Weights of a small GPT-style language model, trained from scratch on English Wikipedia: tied embeddings.
MLP neurons of a small language model. Each row is named by its layer, matrix (up: input weights) and neuron, and shows model dimensions 400-655. Each number is 128 + 24 x the weight over its row's rms, rounded and kept within 0 to 255. Numbers have three digits each.
After each neuron's rows, "fires on" lists the tokens most often at its 100 highest values on Wikipedia text that the model never trained on. A number after a token or word is its count.

L8.up1717:161092148119126108138106089136135169122121117173126118119153144133090122114109108140181099143110092122111098148140159163151105134177140105160122123123137144103085177128168129164115115137123095076105101122124113108103128149126096100148126136164123167076122162157121107067156108123144142105097177147141161135173115167161174080132136105102130144140133145138131137151125136116149122075130108115156110136196115144127108122111149094135107119131112137135147094104148097100137154091106088120188113118127162108152130156134107165108142092109100072125115118128160125115119121147148131158094137106138126135119146129117172118137091129145132093116120088085113164107151094128121108116117140101071090098130122096118127129173156104160134109124102106154126167132139166115154146152097127
fires on: " " 35, " in" 19, " of" 14, " and" 7

L8.up123:159101088144118108138147103138111084123104171123141098133126188104131109073140203125118156120121107097156144158097097078136098126150099124130143119102156187151123166141113141163148128108154169144097143146142145129136148163093092107114154088153102102163152126113099168105094146153074129097104146086129178075124076163152150136055104168136161161121138152122122156114126167165129120123119135134123126110110156101082130115152146103120126121115149130126150124115150148138101108088102148152183128088129127095171178100107115134083116100114144120129147133120149135112161117149118110171168125112143124099112147156141155127120110183157106124146131110152132108108167131150128144137113139165161106135135166146124118107174106171146110121103118119165118085101137098180138103142122145
fires on: " |" 31, " of" 10, " were" 8, ":" 7, " than" 6, " and" 6

L8.up1441:142135125143104113102138143094109093109095108136122087126133082127116186148127127131144105072116134148101145117165139123155120142112090101174126103101158113090162152180121128141133157107124140117072152080132149133098132126120084180130087121133135154135142138167091145133067173157099110145147130151065163172145147123123092121121134130136119122143143099119118115159164147115112125073174084143128167111098133106142134120135112087150178124136184113137133157132127130145135141156119120123100147135163127062133116125142179164160115113078129135150129110155115097172114116115175131112112118091158136132122134173127128118108088126122151102112126133104063079142128093146101100174089090117120122135091131109163076145124169128169148147110130101135123150108139105154134148176073107
fires on: " was" 28, "," 16, "." 13, "\"" 10, "\"," 9, " and" 6

L8.up1038:132104164143127114133141135108141092157144184186151121103114164135104132119137127100141114116123100145175148151130197194076124086093109129124097080128144087134105116112182169146163097144144127128142120160126145148106165119092144124167117169128072123144130146141138162141084133141117153131158187087115136103134148140123117133108111115124075134150173167159087133132168136131153083136130159106116146149163135132118106068111154075131138134138105112102127104106106105142135153160111068106128108162125133123101132117117121129134111103088136118137110086165141128105120083157126111129146136135137084118158126136105134063114095111107131115088138180094091156096129099132152135140130137120104083108113108112118127161154103116132116134089165126093133136139133142121116116140133139
fires on: " " 87, " (" 9

L8.up364:124123148152084104129116124113123093140132137137095080131145118098057130141159159143092136059106113116116153121089192115099107103143091135126161069134119161106123108123085135143090128160145089100103097141092138127136139135119115132119131131116150156101097120122079177106110128156106149176136133111168120138152150171119134150129098168103157167124104117167124116141134113155134131113118092089089182120146115151102098099128102114161125142114149111133125171122136121145128147126083119084122124141130164126175120109141165096088119146120083102137200117122177117105149114122158128147123139168115129146087112133091107132157102157155129113158134143093091144092130132126127116130147098129134099095161109143116122069136103124107142091100135112166098128121172115136180120108165149
fires on: " a" 39, " of" 11, " first" 4, " the" 4

L8.up2240:157128121107116157135167113136082102135126163136121076138110114180117153123143092126124087158083099116124159104133162122170143126096110109128147111127129129134163169123143124107136155147153158084122118190157120120090172122132130106127109129133089112157134120132133114135117135183104153181138147086104149086121128176104133102103155146127145124154086136160116141089193143099126139140120142173132161077137144099151135164127142129088114112100114184138175108125114127114182104129120113154137144113127121123127122146137110170128166111110126132094140140118113117144136130145126104127146116180166098074129121118116145110173149128117133123151139119131152137148109082140131167139130118146099116127138129130111163110140121159135171101113133153178130152128130146089089179213121097
fires on: " was" 26, " is" 11, " at" 5, " UFC" 4, "0" 4, " were" 4

L8.up794:097122134144116114109168144138116150169117109156171125115125150087132121088129155096083128158113069127144109099107135174183104102123106151115123113150144134110130146167137116137125093140133137142098134137141119106090110132149133143121109113143119136127152143130136156124121149142185136133110124130115125115098157136117123139148109155103079154157102134145098117130126112103158148074169211139119149101156142150143153112125108123155122152144103153141142107160142064133158146130078127153130108104125204127123111129129131137149133125130121133113120132140108130106122152152104110129164109131158154088159137133121131127135125130130125142076128099101138109165110139128110187133150132099120117143119150108107101098107128174161119180149101132121184144159130130113160132140117113
fires on: "," 45, " in" 11, " (" 9

L8.up1115:126152142109127120083097152086128113147142120120093096106062121136166148114138139120153152142105082125108175142138129152128121149159104111126128128115111188119129095140173126129116123156128117139104109123130138133150151092108114127144103147134169149115162155115143140171135149095097122162123150151118140118102088157106118124143118120132138118165154143171166103145115143146161124084123153157156134128101137103170130128109117105147168148190143146104139102117102095150145138112112107117152122076114135128123173080121117158115197084146143140129131100139108133121144093132138131128128108124147121125138119142147165103171147138157131132126134160152151131097153134081132117165144121095127106137080162110131132073104124129163134141130103121165165110090130133117137104133082126
fires on: " " 39, " (" 23, " |" 6, "\n" 5, ":" 4

L8.up1269:130167118133114111118088094109089148115087148169087129137095173125117165108118148134092157132142114116082134106136143112075157124131155146094165121132155126168135144134133130119125143135077146162127125135111160116120092143086149139135112155142102137176160139132163089117125155120114151101133151176134155145120164139130104155090102164156167100166098144141101163171138151149139145099114107139101161127108137140127114107094132144108169133120140139128140121115134115089147135149113109074115111149125151102140076163148105133142170109138112181152089141128130128128163135143138120103104069148163120108117143098162109134151081085108136133150118116097152156134112094102142114130087104167149123086127200135147150129106143092134124127090148072096125154132136144145104149150103086
fires on: ")" 19, "0" 10, "1" 9, " vs" 7, "3" 7, " " 6

L8.up1822:144111139110129102147158163122127083150129142163139121129120116088120147104148158069159111129116080144099142143161123086147159113148138149093137115144115114113114117155119189139125080146101111093112154102140134139116134120160118142152134148130144134109144112159142153105162125140123147149149125124158163101090138143141147125156126146155095122093106104116112112128175119145144141127129128166136129117134117132136078127109166110114111182177171147140115129152136148105173150077133151119145109145122118120132097127126115174078129088115133149127165147136195082140161143131126129166141140148153128125118157156141151101152115126130165075121099104103126080148137130125086105146106111125150081119141124125115104142157101121151128072131097101127125119170155134116146106108103135
fires on: " was" 46, " were" 14, " been" 11, " also" 5, " is" 4

L8.up1181:133150118167075116115139124136114120093161119113123160105138120100121132118154152097123081108127111113129151122106139121104158137168135149149117137093119152165117182124125132134118084138121112161116132136119164130121178142129153100161129137109123167167132130145136142151114139090100130078135147100138156155134078145125146161102130095133174136115130116190118125094106127153143085137120150151118180118150106101084106172141148123147161135119124181124129113122187113132130093127118119143135139152125148091175173151085144111130141115060160134143125148119169089165091119127109121158110156163169116110113127116089101125108097122157164134166136143142139120141161120142167146148168134122112140089097138169126065082132171099122158128126100143149106101116120133138126086117096081
fires on: " |" 32, "|" 17, " were" 13, ":" 12, "," 4, " or" 4

L8.up1626:138119130146171137110113077162126125124140157155115094134141128117148163117095126140114112083128120155188130102121179104145110117164137118132074138129140130107116171134138122147169168143125123146133165152087126125121155162128157121168132116116100128128148112173135107148167139090137123125095117111110137119129143151132131093129137134123137127137157133138133175153174133132167073107147134142110152155130167079138099129086097146122094092133151129128106150116162097091142100121160107141122132134137160141147123171142131109125138112092070108139154165098142134128153132121118105145114092118150112120170132123139158095141085138161105107161132150102141094094140093108138109107151102110107130129139117114175059150133104146114109138126133078103129135099113076125140090101116092
fires on: "." 22, " and" 13, " in" 8, " than" 6, " as" 4

L8.up244:123128117105124083109162156130150137118140125117125088128120137112112164087132131111129105111133098116115139136117103095142139103142097151134178127086123125116094115125123124165128090180115157094169145123143133110136130128130094135132069111118169119128130100114070170116109111167114138162105160120123155115173171118115119087135154089109114126121137096139091105140136116133131107108173148129118140070114162178140058122134117104161179135125116132137129169156143112114162182126101148136125097119094135089149143150121102149141067099078136141099151130169179147130139148133136163140109130096115144117152130150119140127117111118107102108061104112091138142153109083119072114151147104093157113176169151090105120124161135133150138128165090131128112127116121129141153170113121137
fires on: "," 26, " was" 19, " (" 12, "\"," 7, " is" 7, " \"" 4

L8.up2684:120097116108183102094125097137116135119164146135113095096123131148113141126158154123120135125175128099133150186132143110083143107133108088144083110100154181138103159177110159132159133120132101121147133094145110143098153167145121140161102133091125125166139123159144175084122123102116094147117103148112146112120140130164134126106138096097077153110136117130170116106147122111123078131155116161170175166118129146136106123119161149161157136106141118142158115099127136143132129154153117087106134153151145156134165158102131103125139135044154099145099110127130118144105144150158115134119135107145140147167110102108137075095093092103160093110093135166111116100152127117133134146117138127158095134114154137140152090152113111142163107142058135091116107154158098146154157126071118
fires on: " in" 23, " has" 10, " on" 8, " had" 7, " through" 5, " have" 5

L8.up69:138156100112101114145086137159122140101169140149136131123132127132112163106119148103106098164133140109150124117086132140120151082136130174137132118116114120112175155113120099140114132138120158104111102162151150106141138186117120140115133072112114106117168089142133150109149135097073166117148162147138102142106123201114133138116129126160188115124125121156133142121141130150130156068125084140110168080129121095114128164149121118162101140139124136145130159111132131125115128124102117131164166117128132123139131092091138123119107129098136062162142116120198126118145145121137169127124131137123127114082124143106123140147082113142129123136128115132130101135116174128170119125136108133184084063187081143126094078167140104132118106128120135158086151153108136149131150113141070
fires on: " a" 32, " are" 26, " is" 22, " of" 5

L8.up999:149131107121129155159126107125108113159136129157103119111080113166089116101113120089178139126133136082163104189133130126067116122104123137147111103150132109123080094116130144169120100146129150104149118138137157127131136162124084129099120136119156141156110117087123187119120104154099116194089164143114145121141166149130108085112148119139146185146116140160124121125110102154110072112123166109132121139129106174145163108128177117117178150110100124158106138175102147129106151116111155103112118121129119130099136084129136119128112119098120123143128112147168157114107110133157153113081108132121117148127131135094148133129137145109101094115128195125116102089160173115088156124127105142122093141112127113112141118123113115110136119145153099101091132161157068093147095121111098
fires on: " " 37, " a" 12, " the" 8, " to" 4, " −" 4, " (" 4

L8.up1125:169091121143137099139115104125179096151140149143127164108136190129111142134126165116146086130135102122148143164104117186138088139162077172135105137098125133083140121134129153172152136167133142127121124198149135131116116172111077105136128099138129102126113180135136137124150098169130149119138128127112148121123098148131114115112110128140160131115122152163172192116167148172103123095128173122158150123130145105129139122153156100134145144115138138112144104120137111122155165105090133155173099080130155152137160105139147115097105096076119123089163134108161133135135139148126134153141145111122141131085122137142172102106091147161115153135132135144148147139131130135145111167118145085126143109114109143100101106116112176115134126106081101167132095089142113104125119142104084
fires on: "," 22, " was" 18, " were" 13, ")," 9, " " 7

L8.up10:164132132118117082111134098083127118142135123124158151148136197090134138174132142091126132140122117133121141136099085132129130104142107121087100117145101100145147114112124088138136110153148084117124107074114130149161144085109125135168098134077097148118099132103136128120127094161086159148138116128148151171172111191122127127126146108136118147158139136184172153146125114135134104131141134108143103141118122167136132163142121135120143143160116183147142151125177128128172151146106142167128173102151172140119142139071136121144141139105084123170141147127139119174174113117106117182138156115146160112172140166114071164112099132113144146146102087154091121144135116135103180123119085095096111125109114154100132154097129137142159141096099105155097090109128149145126124112159120
fires on: " |" 24, "\n" 12, " W" 9, " K" 5, " Pr" 4, " Z" 4

L8.up162:112144117091130124108101073122147162133118133134123099099142124105102179104158147126158143133137138115181128115148104142138125107081129093149105086100174161175132164176133127129157135150114102119163167117137104117106142157134164115140149151154079141160142154121148156113109118069134115115096130114114134108115138165131127146138114115130104115131126109178143148159126147150100103131204145170119144148091147116135118095118116087146125089134098164150164169098136134114124155138135123111126114195131158104133130129122112123092122108087130136123092114129157118134132095099178104126072131150151096115130092162143124096114122081154160110134118133126128101124102139102168172136104138076120132172104116087155084100118147162111139111101155137121123132116126081168098148132106131
fires on: "," 39, " on" 8, " through" 7, " " 6

L8.up2042:182137147105143130127133098160144100171088124159147158103089139107099165122173149113144102119135111141130122133150138141132126115158107126169129114151099119114120129138155126151137076155096118107132148132139125072051139121152102132163101112155122105122172127137091175092149127121131126131129138153116165116082140134148138151129132151118101127119107167106109140118184168133133165130169184163108146106126086096114098100152135138139136135146132167155106157148148121107162153103118111133161095132124121166153097135138151124119156146089088127113155110119115078135141120168171117143139093090134163155132135147134132100113136080142124105100125129125162080127163093136136136144118094127145092105083107142103104142170122151180118106151136117101106150153144115139130161133096109
fires on: "," 20, "199" 12, "201" 10, "202" 10, "193" 6

L8.up543:132137144141098149075126122131113130152115149094131102149126117116131105145133177104139111144147087143153171128144145155149121124172090141090109134135091180111121140072193112125127113141117169106124151093080114168147146109119122091152117099125144122151133163121114180136100104160143128137079119117127155118145156190112104145097111119123151095162122163126154128086140119120124113098110168108153123117091114107093104171139157100150178135130108168144154121108133087120113123151148194112131174122125154087159095161136125143145143143099166164129091154134091125154152109127097106162113114104182102117135142127101135122144123129162132118133125090136127120121126128129134151123132151122140153138118092123086132086119112090137130081127084101131162129118119154147136100131080161
fires on: " |" 86, "|" 11

L8.up2012:143115102143138103140154145123121087120116098139126118123113172109125093089108154130113100125175074101134125118162123126173151109160146142168120139117158117095139127121125144130122138145148147101116119143109178085154123093110126121124125071167102132135111127167117170136187116142096153131125156106084116077123103146128156127112135143132160147133113159176114170107117145153140130087137100145068158075138134129132146143156116152105128146121089131142146148133173116122133132109153135146137143077156119128109108110123091146137123107125136110080179129108138112147174121142155148143122164154112120104099139181086094139155105133162145151125147098139138174121111142120102128176091116174110124106139137113140157076141126127088111144111141113125138129113135076134097140174134126
fires on: " was" 24, " were" 15, " |" 11, "%" 6, " being" 5